{
  "vocab_size": 8192,
  "norm_place": "pre",
  "rope_base": 10000.0,
  "qk_norm": false,
  "attn_scale": 0.125,
  "parallel_block": false,
  "init_std_qkv": 0.0163,
  "warmup_steps": 200,
  "decay_fraction": 0.777,
  "seq_len": 2048
}
MLP neurons of a small language model. Each row is named by its layer, matrix (down: output weights) and neuron, and shows model dimensions 128-223. Each number is 500 + 25 x the weight over its row's rms, rounded and kept within 0 to 999. Numbers have three digits each. A neuron's up and down rows have the sign that makes its largest values positive.
A block is one neuron, or neurons of one layer that tend to fire together. After each block is what it responds to, as a language model described it from the Wikipedia text at the highest values.

L5.down247:468504458509482523491502503493523497436517488494475499509501528460538533476482485509535468465520493540500503557468506475538522506488498511472490435497488483484516499509503493421481531489512504540533537545499506493505538538489550497496517455493524457478508500533536499536517515487476502519
L5.down695:483471505518490498515523482481438493434512513531435499493469553464511518511520489530484514523532486491488464473499521490501526485475457536506521498484503535509515513488522509479527485471507519518529490525428521521517490524516490487542519492528484512514509481454531471508530468503469492495
Main verbs, or their final piece, right after a named source or agent, mostly reviewers or scholars in reception sections: called, praised, argued, named.

L6.down263:495507499487531490535494509486493453528498510463569537513493508492515475515451517515485538504490480506488526508492502478492473471486493501462508499504489502507470470516535479495499461498487476540565526517431482512497494498457474501507478513499528477487484480482482504531454458538505494474
L6.down378:542523506509505470519542459503523499531492479460504508498482518487508526483501505512499520528430468511521442526487468500485547543473485529501498472480501508496516464478482507533485461515539515534489454523485492491485485523523533525474463485487494483489501516491509525483496492520481520501
L6.down516:466517457509475487519468529500493487525530463495445546510490497552510457498474486482520507489493526518521497526491465475471489460513495502490471459509494495498496515496513465497559469456501468497521510447461527470501512513473483505538529465493445527493528493479498520466493490489499499538
L6.down545:518483453465514507460470506494512482489494519492458556510530550507502507487529503483527555467493480509478482463469518520542496482468507562531504508493507495503512480519464476523508508516529487477476486515487491497503537509533536492532525487508474506460487486481468478486521507496570504458
L6.down776:504496508495504510509480495485471519485497478487512489476504449573502524476467533527543520530531524494544487478505509481531491470473469477498533472454475475462534497510533504533518478539507476470515511500528478508522515492488471486510519506529524501550506448518539504460490531469539485478
L6.down841:537487494457464498485498525525531463524469512485473487492502500511532528445508512517457475519506487477514500526500515491485497534483492507526433529511488484475500506511498477471548521541512492481505516542504449476519520482463539506474529493511521442487531515493548541478523537470533525480
L6.down860:512509488532489484495476477506542483481507509512534449501520517477509502548511470525531548527528496484501503487499516474502509505497498450530553478493479500485474500499486506496497497502472494527526491495482502484478503504497546503497550467488519526510499504495505508467511483497530522502
L6.down926:458474488436500510507515505502469526479491506502511500501493492543524471505475465500477494523517460465489502508524499454504437519488490538513506504464503539475510508514493523504529489484466488504520475528489488445506554477495452501457489475488494504520485447525519481495489443532539537520
First word or word piece of a Wikipedia section heading right after ==, such as In (captivity), Career, Plot; more weakly, mid-word pieces elsewhere.

L6.down215:539541539498513474517532526508506511486494496516497504483511512504476507516494478464523505475473485504481547498515518507512495542516498516449495452492497517510485528493534483522535493446527427481512557521534509468490517497465487513498455485520496522479528483514499451529499482504462511496
L6.down284:517501522521490533479456510537508515494496469472496494527521501512490524491471509555475530459463506524487503489511494464449532491475552486468502553447543537465532568532475485522500497519514490491457503466492519520503489442510515499537499470474497509502504469493449483510474447467502499459
L6.down500:479513503505508467531494523521513496504482451512486493533500521503485534511515468497445471475494462481478505513477511507469497482492512484509495554452465469458489509527498488491472453473506508490469494490482470548533479493493482470522490513515448493534478521471455481521458530546452508493
L6.down521:446503504525508522476492464520562493515490493452488471531498498486500480470496501521478537500473519548490493522491519507509485459543503480490516480487515475509504503529490490559513514477467492474503492464478514478501516480492548493482496506501473526446527493503479455496512480511486537533
L6.down541:499470517538530514501454505512529530538520526481481525544459502514508490515456503448469483476486506531510488475478469491502498548535489465533471503522506475517456458516527532525474446504473519502495515495483499499505535488517497483490519531503521483503495523530471505511483482515484458491
L6.down619:482537472516497548505489452514525507491497517519526506518494495496499498521461475495483498524541470465526469503515559523520515421554540500458472500465536505553493542486483510485516496478471508531487495481462526500507532494501459549491510495508492501456494496514500492509453507518526501515
L6.down819:504478500481507538442499505513514454516531474455467544535520509492496542478479505473490493459487512488499571488486544470566531519498485539506513512537449482485515492509522504476482540463511533489508458478471497482515500503449445505470491497465507527458508513483499434455478460472477498490
L6.down998:465474487463499505492510468457481497507495520500530483475531480550473549497487532471503507544508511545523491482510553464492516513471484513443518508486517492493517514529495490512495496520508470526467499467479517491476525517494512468548441537521507521541461509520521470527512508518474509539
Digits and pipe separators in later columns of Wikipedia stat tables (sports, elections, census), e.g. the 1 in 14.1, 9 in 9.63.

L6.down87:506483465526485525528463506518473490521523495478510566530502519512458503518503465522476476470499511548515470455518504509492548535536493483509515520483474503499478538524510531476472480498487510481506477452453486519525521479473518482522529472477530508470487526502470520517535454470529443535
L6.down90:467533510513462518473500501520516526518487467528489490488528484525525483502512496520527485496493459524469513480505520487500528482507497500512517466520503503508496491537492480529527518478497496491476492502478505499490522498502507484490536470532483487523496526498506520535544502525533474513
L6.down286:460527488501504465474522501523535451517482484509495493519498490503535550469522546527506523456513499494479480459481500526524496452529506462525549475489507514474503504544493482458552530549508517480473536417472493465516509495508515543483508469486539480513495509533504487472526525546501521557
L6.down589:513497520507493525500482523484505514513481496455547515457530422517525484513493499512496525551491486516510487478473485484504485485492510495497522468455495563487517466487509471507442514521555511479489444511511491529512493460506508527537469473493447519506474485498516532530506467502485511512
L6.down654:527503520491495476499512531447469471483531503515494488501483420520540506511457522503493501536513467469484528485482485520501488526527569463512458522533484488485477430506533536504473529516520472498471457507478492513552527500526490470469494515530509460506506518493470505493491500532483502517
L6.down664:491470549527500496508547484514520468476542510514517509501560472491500497517490474499527528486502509482504517531505530478490478495481556482463480515508513488511467517554503495511475505478528463508479546476489516498493503477454504551469483494522483525520531492461504456515527498526502503525
L6.down733:508530509473464510443557529473471530464494512526503533486462530495466478488455524525499512505473483461508494511521500448501514462476555506494491495506500460481512495510456486522474470498502506517484489464504502538465531498477447537508532498508490480509499483495479478522479500514511523508
L6.down964:526526495527507479501495484496487506503481521487528501475528509474507502504536519540521502517507530487515519492487509486480480472467499496490518504483495500528497479490529549483518465510488480523526502512528455472500499534463464499497540548443523497489487523515490463504535476467422483535
Fires inside a person's first name or initial, usually its opening or middle piece, in cast lists, tables and bios, such as J-ack, Jenn-ifer, Atti-la.

L2.down49:531514555469498435549473463498533476537486498457521508508474486536520495503513506485500535488466520518486518478498517490538540499476507484479473488515467515518510513475518504520516536499461485468534465495520483461457489544550480538503459499512514545534495499497508491521505516476520472561
L2.down74:483515515509499461532467542488496479508511508479500538471506492518480492512481527520517501460467477487514521522544487511569516502455528534495501477500473508477497507494473501515476496480507560498495564488529473518466509507488504495508473560531495500510500493487517486499501499503518487538
L2.down700:532520484480487507463512505488478507477495503501552540520502505511462520481516537471473506496517505512514473489469507504493505515489525486493492491442485538469492510489519452567449532529512509545493507506533465484494504487490491502500491510555477489471492508480494530503529502468524485524
L2.down1008:462485507463508497568468507536475498495491494534524474479538522507487514543496527497458504520505490488501564469495500545507471502500481564500548521511491517506550497491526539489503501515509490471485478498524488471481539495482516523516507495506537504525484467531461483505506505496527508505
Final subword pieces that finish a plural or count noun, such as fact-ions, deput-ies, All-ies, biograph-ies, brother-s, Wander-ers. Also whole count nouns after a number or quantifier, such as years, episodes, groups.

L5.down346:548475512470491508520512524501483443499529526480499491498540483481522480487476506520494524487499527520474518453536494513472495451466489530518477519499496469488485502491488470508498531464529531511485523538501461489495493501483588504487474553504495515520472525490500525480525519536483500534
L5.down434:497490489503498497523548506526530470515504534442546481510508500499504511519477505468500487522469552544474527488516521530479515496473473485508462459492504454508465511493475488571492501482486523517503498473479483520481516485506522488492502551539485510543480510502550453501514480497486492532
Plural endings such as -s, -es and -ies completing a common noun in any topic, as in towns, banners, tapestries, approaches.

L5.down305:512515540474484485537538491534524525500520492509522510515502488540487522493543531543542504497517497529484511509520532529509513580494532484443577460498532526473536488475500495471486495476498492550498534531471486499496490483460490508482514511471507482502482484475502520529514477501489487511
L5.down946:473537507489491450530494489476447489494496517505528485534515520516523518528505505459530499485528487505501553497548520531498510481518530497534521510493522540504472510470493509507502510490521514514510501500530485486491496484467517520490487527486484509466448504509513547522506445470479484465
The last token, often a plural -s, ending a multi-word organization, team, company or title name, e.g. Carmelita Films, Blue Crabs, Hot Shots.

L6.down130:560448509494484506483541520492504537492469509494465495530455486469481498476457524544489518512491558487512514508509473510522477504482517475469523497491496536494433469537483488462471486490465471532492531494493484500521494464520478481460498512522537455525520490519505489500447506519508503507
L6.down434:474487471470521494507514515526486480539496513439568474446489447497464528504486505470515533481442501497495493490494454464487500472505503506499456554522497522462506513494491487512498516483552482532515487500522536509531476501538497499507470515468494507497518498508501521506533487528527520512
L6.down599:477488525434485480525533513509507507495500498473500489457466531462513525480546490495498500531506515549485519569509512572533508474490503426509486510494537476511463533518503479524521476475500473516473508521520545518509500519514504558525470516492437565497487494482481510508421498462549464476
L6.down789:484524500515526556472473475512550496523491483496454523506460500531510506490507538540515508518457483508540529490481485479509511557507497522462465516508474507506530479498488448516470514454470504428511510475527453523506467503477513519505516515488522515504520538481488509498532536519511487490
L6.down939:490459443520493520476510470495495514493508492484491516514520566492514464472516517486485541527477497524486525477493501489506501520546473479513482470522520468503539471480501434500487500489484494493535485484526504485506481448509502511492509569503497519531508494539513495526548553490514518510
L6.down948:477469500520500498511541499509484541522534489498497480484500483483498477492504508518520495504498470515474506550456493484500475437467496499477499461505481505532505473461492515502464479504478534452516483463462464527493513492450470543504473553483517504467461504509513493517510494465509504496
L6.down985:523460482484466526476503500516507538511456571525506495465515513504509485479520553501489547491498550512525514550497488488500440495501512525499500497547480520497447484499501476456519494485503518522502461482510484522540537468502535477504470466527554547484516534515442487501530473516497499507
L6.down1008:494543508532509516534497503532541548480469509512497454480493488480522489526477502451516488507489544504478464475491489483503501486477537462502530493526520500540487537523508489477488536465491500486507543445513478516503513484538514516470488523528527533526492533523535500508542516495448443533
Forms of have after a subject (Dillon has, who had, would have) and part-nouns after the followed by of (eastern end, midst, rest).

L6.down32:521501478530515481497496489492495499500517465490488480549509519539534516506456521523522475566506497500522501504496496490483484502505497491450533479551542496536501460522486468487440466479511522460466511513496568520484491486517505502501476507436527503471476518516478490475458515478509504520
L6.down177:499496486520523523503532506526553495499496500483457494514496512521497515493502485503532479486548502465518513493460510513535490527474482531491478466477558531524500519486465478500503487470500492516544518471524503462469457456504459527483506498538485511533498495459525453501563499456526501470
L6.down289:540507541469529490512517511520496501514470521505515489436485505509538481510468533486544518477522517486530482545482525501491519481516573539507520483483475511493500525522508564530519475540504465494530472492513500511479523487473457520521521517542460467512475511485531515521516527517513511496
L6.down504:468506515466500488539501491529489507494482528490517501532499477499471500491505529508521520517487546497468480479569532490511502588464509523506542495488506494514514504540473491509469508528520505540522523478456452488511464474510524485494568486505588485505519442515494516486511502478482500516
L6.down739:509518504516473497482519501533498492495550473529502479479493500543540477487500486465530490515506461489542486488517503477515460510522471507513504531504552506515506486517531526493481467466522495464493546526510487526468521480507464477530526494501498504542486484512512510511519505506536491505
L6.down764:511510447467490468496500517518551490495508483488478477469483533467481516538519460452487513484474500523552494491516492521517501525539493491511510442528480497503481536507472510396463486491505553543484526482545543495493516548509474523509517466491485466496497473510521503460514465464525519524
L6.down788:500492489529478511523525529520506505489488484540484475517522506500472510536462490469501438490544520521455503477455528469521520500505446519477512480497492477461532548500500477495468533518510455513492504536476528459500497522489540490493470479478583479475461472478476502480499515483528524526
L6.down980:439517513512510522528486503546487493510519491496521512532472514484447481491503494511477472463525561510536504506481506498472472496526510484451496528493532448518518497483436476546479490502474479546530517505475526504471532484506498505525485482513497505493526541497496502486524506470513506543
Function words and verbs that set up a following object or clause, such as began, for, of, by (e.g. "began his career", "filed for divorce", "purpose of imparting").

L2.down102:479496504518480505529509509555503507468482508474515436495524502498514485534485516531502497474536512506475516503526479486513516475487475491525522501512510487517517503527507478547474513483496508441491514451474505503534529491467512506526507480518489488493452482524471477489509452478536509479
L2.down580:494485513519499504510527490517479486512473528454492523492514511462517496531479511509500479465472517506523506518513542492483475491531468498498493425502469475476493498509518494492470473513512493528493468511502509464535462518475469464515517502513515445504485516511472515496519504508502529492
L2.down876:541516541455477511499521483483465460517532503482482494541508503447522463492473545491476498460510507539487498557534476504508443488460502502502480535512453428485519482472458472491459460503486511522528495515475501468531463472487511497475530493517523497479479506544533492497496493516479530531
L2.down952:510485486550464533511489494516492459466559535460489493522516541457533538504506468536476468509546502501505473505491506526487508475487478510495470513516503514529496517487534505451456534471483520524500454497510465505469519468487498492552511522487497538506521500488515467464530489444493490501
Commas that close an opening phrase or clause before the main subject, often after years or dates: "As of 2010,", "In 1961,", "While in parliament,".

L5.down209:478491470505496515443551498517505478466508507478503481523510454494487479459504467490490525450496475472541517489491496515529522472507499458463475512533508533499482510472509508523520496497514510457510483484491503520512511494519505475514473498501481529510477501529488493500463492490503495469
L5.down373:507530527525490530499483518504508473530517478522484527513544522478506494508521480546525509520513478513480498494475495492434481479486521488515543470479493463548520495488456512489510492500499493537505495557529455527522508454478476494544493536507513501504518470491505512505485498501475505462
Space or pipe tokens between cells in pipe-delimited stat tables (league standings, vote counts, measurements), often before a number, plus scattered mid-word pieces like ph in elephants.

L6.down140:473429502542498518472522541513520494547522526525465485536489496528505517532517510484486470485474543505481458520498502513529483495518500482492530510513476507512540493503532446507554519489475472515526492477479498448525501461517452523531519494483471540473468480522513501519501501536490523509
L6.down436:445463514505540467494541504517564540508520466495464494494484548508484518543416484518467467499478528501479522471481522523482480471468482512546508467500540472519485485494468468508535465513505510497504469485457502493539526472479504544536492539511494483498492459460508530493464453503502499521
L6.down486:490496474454527517497517501465543491500461493508492501486489530498461491519504531510489478509498516482482487518513514499526481600505491540498506526498511503519518533501464481528516521506497508515536509514504497497490496524494506509530491511474532512481510488466488529553464485478477535458
L6.down497:522489478539498468511538508506515514502453474515485465458482472521509489532524502473483519538511464506556502505535484473547498523539497532536493469519517485466481540517512516452507488543491535483535501513532534539504468490497515539552537496468460491528505500527538493514526471491541521527
L6.down605:517511524500544530520462515519528514497513485482474535461518509484469481516530511488514475497472484484538501500505485526502536477532484461533483464510517506478515542511532498498516480486465506482516493482529493513490555482521466471490486497476550461543564513523465486514485516479509497498
L6.down625:481501488506468471498467492501466522502509521533512490505506505463471473497460486481481430521462462534486508468522525527496482473475462459550524465526518483523563463495502494518474463486537513486512502498510506504489493478488499515511512514505477520531469494508510513491509466474490473482
L6.down658:511500486482480469491510522526499482545488522487499491494520492486454485513503446468512530510474528495507505470509528466500491568545514459521551515530476498468486470505497524514504487528507490463450501491554453504444548523472486521488480468492496514505494480498488448493505516453498462477
L6.down823:527515484497529533480519514535572508488484482490514510495508505508452464520479481499459544490516504504511477470490511522498531503480482513512515492475493488490501490498547496513501469513492549467512519474486512494510508502503478550482544511476447507522538512479480536508489447464474538566
Fires on a main verb that takes a direct object, often its closing suffix, just before the object: dismissed, praised, encouraged, criticized.

L5.down331:493499540464539531507475476506541458479474524523484470511487509536512509478514540528453494486510507528476474530485502520518513461505481537503526514489504514471515544457524489473507503514522507548550486440526516475520493485489533483494505499543522469493477457472509489536471494515477480453
L5.down576:481512505492556501494524501480511491506496529530460471469489517496529464457508514515535489531507440489457522535507480524465517488519508489501508514511446506527534532463464527491508443494550520508483466453508506522484514442496498479480506486494490502493504457512497492502501497538544533473
The end of a person's first name, often the closing piece of a split name, in cast lists, credits and tables: Tre-vor, Li-sa, Tim.

L6.down12:456468492483512528471499528502536494501511495497515528530519490515498472480528491496523476506471466476518534483515499501532491514489495529478483511465464507508511477453500503504473490495509533517566510541534539515505503494418496529529530499481532512489503511471497522500483478502473469515
L6.down168:533525453515522520485528486482518530491528537501466532450520469524504532507486485493499493501520496444495492528514502440461451512520498502526491538513494505461520517551546471506510478460523515507531479469508504490482517528490492546513521487463508495525483486494520506477520498491491538448
L6.down341:502522509473505502504520544484519465488483459482503527512500495508471518558468491526488509507515492497470510473488511473486473505512512491498496515508488488511500500499473512520496554500510507518484529522487486551464507504476497472497468464513512457483515495494470519529465504472480495469
L6.down636:511483499471524528495468504477494535503478516521495517478435514516500478493515483521532455490507505498499497491509460509501512481518486473520487482515494518467540527492452496485488495516465526516477523541491513445478515510516464483463477554522486521517469454478536501486460513521530467491
L6.down706:516509508509513527521481517472532445491473523498482505481545508500483466505496505473520505463490484466487533501502475478450467482533510466516541510532520497447494521472497539509482497438516479496479533460495543494505509505510457495492509499509497481518517449447513525508505521498481486502
L6.down834:505458496537495500509472542518513525521488474503486510485496512499482473521465470493498522537509526494465487486495454513469536421484530509534506533537495561496519481463503521486522540526538505465520470525537487493495522533465480479457479476520499543567494541495477494528504524487459534464
L6.down844:470568539498492514494474562513489490465525534490524513527541519471545532523461526572522501506497539500462500536524498481489516509519528504476501469494474479495486485434524513539482508520530493459513509526500497506497500480514488483502538535523502516487513475518539466497503485473512504523
L6.down912:513478509488487492538520485482492542499517551506539456486479485519449506482507523483505512466512535471515571512551519498568476488571494520520482534481482487490521512524485503474481519464542509428511477518493531502488480505510494494477500539477517546480483513505502486526507497450466533499
Fires on the apostrophe in negative contractions like couldn't, doesn't, don't, and on commas, and, or linking phrases mid-sentence.

L2.down51:510501536517494523533497498498482456522510457520478467516510468461511499509499474492535509495455516504495442518528486534520528480503495519534517518501540510489493510511503484479496501493464540483484455516479479499491511517489531506479493445514506486547519544503508558488494533504491461496
L2.down387:507496517490493523515527480511507460537479516505525472519461477500502481526498541498521482476502536479488496487533503447478502504502493562475499455479502471506496503493512497508478484493455505492477498482511521518492486487467460492464509489514567481524535491506479557492449483492500464496
L2.down406:488505498522463483558482511536502467502524504500498516468489512488494529474515486529516500453480470506511511445474505468426497460433477501563507473520493503450488504515532451512500471508500482502511481489558538470513461550469536504505547506465519501499510483487470546486511539497477411551
L2.down997:475486539492525518504491535517500520500505494491447487481462464471508454523492485507472477474486527507485480519501483510504504507467480497503495471501502540504458511494515478540443505509473467517498469523510542530495495448484484483524504457538515525478469542509535522528512519539530498472
Words in Wikipedia section headings after "==", mostly biography ones such as Early life, Personal life, Career, History, plus life words like born, married, years.

L5.down29:519477476482509531519481497473520503477496493457529480499464484492498511534533453462506517517542527485500487466496547528499466479446490488496464535517502484501516561524501463479526472539529504542463464502479492549472498512515521478512501521512475544475465490492533534527538484483510474498
L5.down933:582515515501492494510523540538526470510487529499521496474520480518488515499489508520512504490500526514492543504532525506472525510556521532484508510528465472480494529492530516517486561489482565465485545492493461490486482548541535537488511502489493483521506461481495448522488529524541488529
Main verbs right after a person's name or pronoun in biographies, especially began or started a career, such as began his career, began to teach.

L2.down52:491455490464462521489495503530530443516525476486463545525498483497506461453504451518485500513496502496475509482533466525490496494494537488502492483496520526560487504467531539526556505488508526482493520537512495429515484505491506465492497523484504527529494472468529524485455543528513538478
L2.down293:445522481519472493486508470519522455478517491506546501524518485522547510519522464494474509502562479446474543538475508508479528535529476462484512506495528504484484502478488504486487492473508518501518496450515501511502490521504483496464494484494495515478472480495514527491505477511518548487
L2.down458:475499492476528504544493435485482460497540532481489508499471510543526503482481487451507495510536472494503498498484476455518490466455514531480523488501481536508504508533521527495527524476519548528465559520494490463486472468540480509503478443485556514546546532501503522495486449492520470520
L2.down711:543533464516502496493504485506470523522528530507472486509483464502471481503510505495463490462501482524541535557505449553482494513498463534464490434505521507506465504536509526522524491501519461492514504581506537464519517526497512535493513498473541490511501537458503485499521527521549517485
Mainly the closing = after a Wikipedia article title heading that follows an infobox; more weakly, inner name pieces (di, tri, Pi) and " of" in fixed phrases such as "Register of", "As of".

L6.down4:465480449492519501527492494524522498517467509521478483499471475519527494505542495489522508503523515497476497490504493490513493497539491483517526510465526511523488536528492490515490501490509509508492531453517476527474492483507529508537516485490520476511463490496473508551474489522487489512
L6.down111:556499481496488492458507488484457497454476488542457496522508528565468505515453520485512485539468515482485524498510490487490478511509545510476495463515483502524494471436527546523542491522519520495485447535473483505507490456480500509520495509472478508483516511513514520512478457502500531519
L6.down221:486508521507465480484520478474498561508552520475491532483519477545487483550551512508519500445473495529519526529530496510491511537471491477477508493531579486500488519490469500493500518478558508514460487481508516501532497511513486545498456479525475537483504491536502505515488495512528508482
L6.down303:495528502500478487506467519475456492465534503523516498510507538513541541511498528470495524494497498475483498514524467457484464485503518502525512520472503503463462456462494511492508523516511512558451449460525495437500480499530511446505508494509514527478518517442488502502465477499493475448
L6.down474:509519496481524538543498489496495487531506514506467493483491428535519543506485474505534478516484504457538487530505511472530498503471459424474564535500516509485488491514482492463498502480516504539508508509513470516516472467518455524512518509493496490515481512510543515484519501485521483512
L6.down537:477484476546452549461500491495453509522527495531487527481477468510507532504489471433539482470495502494517455488529531527489504561480534493482495496523487522533481522473497522477481452495494505503523511509481494523478484459531573524514485470501479508489527539490504494517511487482458480498
L6.down618:449534482493488452524540453482531509491525518481484511530500498538508526472484497499538486544546486515475530478473511488495470503475505488494483501539469519504519441520517500485526473501506443490507504502519502498517468432514482514503527496460498495513489521521515484545485475478520469525
L6.down786:548482527523462498452509543508462587530481492518483501506475471509505513480515473494494489486472491445531503517470519472529501516517494456573565474489526485497501491504493472518514533499497522467517522510538521541480521492564452554541494531508540497534490522510502501495482530473515502482
Word pieces and words in the middle of long official or titled names, such as Accredi-ting, Ident-ification, Royal, Revenue, Expedition-ary, Technical.

L5.down936:492499519501484479513518530482506504479481521513489473457495506487504463497499505477526464487478512494522488452548502520504501488437499559510501491540509515487464500484485478496516500535515514494493500477518545524527487514509528494480488462517506492481486555514527462519489489499496500485
L5.down1015:480512496475500475481467473506521491454448485505493518500498532489495455457493482508541503466496521496481552493506515523486474490467518541514484519565507487499498502467455497529523474517518477473534521485485472512513503478468555478507489466483479522489543513459498525484502521493499516479
Commas right after a noun or digit that continue a list, appositive, place name or number, e.g. "Red, white", "1,650", "Louisville, Kentucky".

L2.down63:496500521467523510508483489498486523533502501508498476528550487469546520530500512542485479464505490507515471522489474495506518481488516465477489523470536482446472488526500535509527517519516475507530461542522455497511504500502517497504508499499450518503476515503511483482420496480530484517
L2.down622:506487478467489485453482507520516499477467500490511490455505506511508440486538517508525514541494522484469510498533488515519468490502492467516488486483488498536456484468484524565508460534511515481516486497518530461488527527492494473558518521490508461497490472470541530506488509524487512452
L2.down789:484500516511503504437456476458502501465468499492481528526552461487513457498537506510468484461486468478507514480526493511511469557460487467530491461518517529498527493538518513493522507485485483477494488501519479491478501504537518534493534521478502513505505464470465527488504492473489483483
L2.down813:481460494490472515538505501513520502490545488531492523496509514493502508486508518503506480453488515460474504548488493526500546505492521474531531513484488528501495518539491486537477541488482500483488521508499499488508560529505511506542461459468529495500459518474526490511456491489500513491
Mostly the pipe separator closing a numeric table cell (vote counts, percentages, apps), as in 56 |; weaker on mid-word "ra" (Guevarra, rave) and past participles like taken.

L2.down98:498497503501514517510556518497508440483495479487483518464474470510486471521534466530480504482514510495482521495557480516464566527474477532504520492498536464480513531521476476503494501501511554493482516545520443504487514507544528489538530502474512503486461471486515481510549507467514465508
L2.down103:497512499452491507493517474487502480472486478511507473511490513524508450505518483485495493530489462516524488460506491485503487526527483517487516540527500529446503456506523536488486475468457516498534489511442507496509524542486516512511492498505492491535541448514499521501503474486503481527
L2.down448:469482467502481486524491503497464461467511520506480507491540507545547452477452467487569529501494526556524499476502478533453508497471507475530467482434481517523516498501504499505486491484519462512500498483547526477510484496516507501455506524507510529494491486477531499492507513501490450511
L2.down972:499516521537514475467500463463467497507502533494480531462553488486494464499465527485473454492500498521534525480539497518470500487479532475526522490524490496506504499518489489511478491483471507530472507472525511463493496478497487484520490527486522459528498537488480488500481533494516501512
Digits inside multi-digit numbers, mostly the first 0 after a thousands comma, as in 150,000, 27,000 and 5 in 50 mph.

L5.down179:547477488477474514453517481555480451475456487506454483511553497483519516479482472523482480501510491526480514493484485469504521507501503488481546485525486502499512493458514542481493522492525468521498505496455458529489481480480463519494544429503463462499477526482506486502544528485523516480
L5.down271:523500484508529490469456525507525535492514475542521454539514508495472489517570523544482501533448478531473498532479484498535520467461454502489478520530456496471492523490478498505540510449538530466471511509539469494542457487488518501523513484513467487473516476526499528500524509514446517468
Highly predictable next pieces: mid-word fragments (li-ber-ated, Birming-ham, valu-able), well in "as well as", widely, and "==" opening section headings.

L6.down180:460494511513476494495496518552510447477475516522510479521487464466505523511509530512458521508534539486511513477493559502494513515482524490448462456458512518517524488507480469562502473501556540489491531481517465503514515488512467475509498513514519521490495492519507464492502508506509478519
L6.down416:507527526471497499507515485526517476533512504487534480515472439454561529497478482523512505547490539499519479471459485519521508507482516509467475537462491494484527476497517542513454514524484489520484486516498465509493492471504547509512489525494545521531503501456467512506522486484457541508
L6.down489:507515511542512469483479494469512491472506503505520494482499504528488518520498481540482465445493481511543542523551460490500478549513478491535506519479474438487500501483471528507490515519547528528467533539495520499520487510515476529531499495457560466503489500488520503501506509500513507468
L6.down660:475477487509511510551517492461499520481518499468497511468508464455484488510557511482511524500461522499500488465515475473443507513467501476479456520451525488499484460495496508486491507511514530488486499478521485473499506478493511487523499493512477513485537472526499479496534508485534513458
L6.down769:538517559505505543479553482524476493497483513502512471539509506483511518508481519479496538486476518502477517496535529505531495537484534469527486548471510524523516497500477472471531522463492510479534500461496492514526506478505551503504478523513502508509483452510456499508489494464485457521
L6.down842:518495517514528506514488476477481533500526474505471514425533470490534480493518501509476496509487495511494538485522489522549504514496507516521506507478472476470470502456470529461551494489479531512472456550547494511467477463486470486543448538512540514500491509454523473475476516486517524487
L6.down943:520528476445494479524514509490490498482531512492498497529538470499508507527471492490503532486511520525493539478465474488531529462473460528481472492507483451501461485439528560496497526484517497516524510471481487513499538534530528473485512491531530500501508474479479482480498478470479494494
L6.down1015:482519506469508469513528476490529518492500512505484475509495512468515442469508520514508520526473498525479512495545489506477508526461506477531531482510492528441532499544516509464509500526504468495455495507497486543487522500507477493544558499510481480558523506529516498530478537544462525503
Tokens that end or join a plural sentence subject just before its verb, such as plural s (siblings, boyars), and between names (Frederik and Ingrid), they.

L2.down123:486461526562481502532526482525483500505494527454499517537494504493477517512477523510449515520510490492498547484537520485501501505476521473537514474501499455470527452492521490478522510500525527502561474502528503515494425457542520489470538485500484495492514500474533495486487530463511460495
L2.down307:473502455481517541534497470494504483486512514451493492566498556499499503507518475466511508454515477512499462532501483531513530553532523503500507528500553547433496511508501478491508511524487541462534503485505449526493443475519526508490492471484518472514494514479555466508474491516507501506
L2.down758:478516503481522514516447520468491494514517534452495463484489507479502474482502503486510513506491516464494505494525487492547496529543490497524500479521516487451526481480505508504519505456509476462494486474515505448453493478495571486542514500513533518538494500502528522503521446526477471496
L2.down954:489516494529513474489492493486509483503555507531507503514520505487482515431490471517447555478473518471491492530566476507498465498471513502479515482515522513485561515520505509527480510469475453494502554521529471504496498480505535501551498496475469512499517474482537525482468503526525498500
Ends of verbs of describing, saying or perceiving, and their follow-on prepositions, such as describ-e/-es, depict-s, referred to, said that, about.

L2.down216:481480524494475518551527482479511519491514487478497512521520481495519517504524519492497511493473504515512547503517495509491490522499500518499521494531512469516460431529493482523524465481549531526447503523494517480507481539452502473479541486530521497475519531520513509504517522515527496492
L2.down218:493502516483483541536474501515547496502507482459505488477483501471506488510495500462473523537459479505513486506492451496504494468497460491503491466486502525519520526555521496550469474514483455537510483490462476505506524513552506456487508532482487501487492496522524540535476521516520493506
L2.down664:460472478474490510463542517524518515459501545484478492497523514510458494486466502528474516529487488491503485494532523525506530554453516536491545507511511490496510518512550487516460481499543493502518516535497499556527483490512475491525505488460607490479511477491505529536507482510513499470
L2.down937:482498480442514506560525502511511502519488502477519504515498469505526494485505485511476520494478510488469508505523482470553492507474487501519458473494475489559482545502487500497514497478518472507531508509436508508517510462469487495514523504484528504472476488496453500480514483474499545517
The word "and" joining two parallel nouns, adjectives or clauses mid-sentence (scholar and activist, scientific and practical), and occasionally "which", "that" or "/".

L5.down535:475475485499504541501473467487497470525486503488511491490471452467495495550478474458500511466466523482489522530538537499506477505530436533539505568496536485513529473497450472526481537472480497546560535497465548478496517491537519454505494507542515508522486505490526523532526501500492509510
L5.down839:491466479487488484506519532463497481505490486503486489482478458489435500497503552490507510465490491494544522533474484501527466523517456453495497467476481510507500480492535468475486503502553537470522480491512515473506534510504525500482488501485527510511522496497499533514508493530477444458
Final pieces of abstract nouns, often suffixes like -ion, -ation, -ity, -ment, and often followed by of: contribution, predictability, absence, exception, age.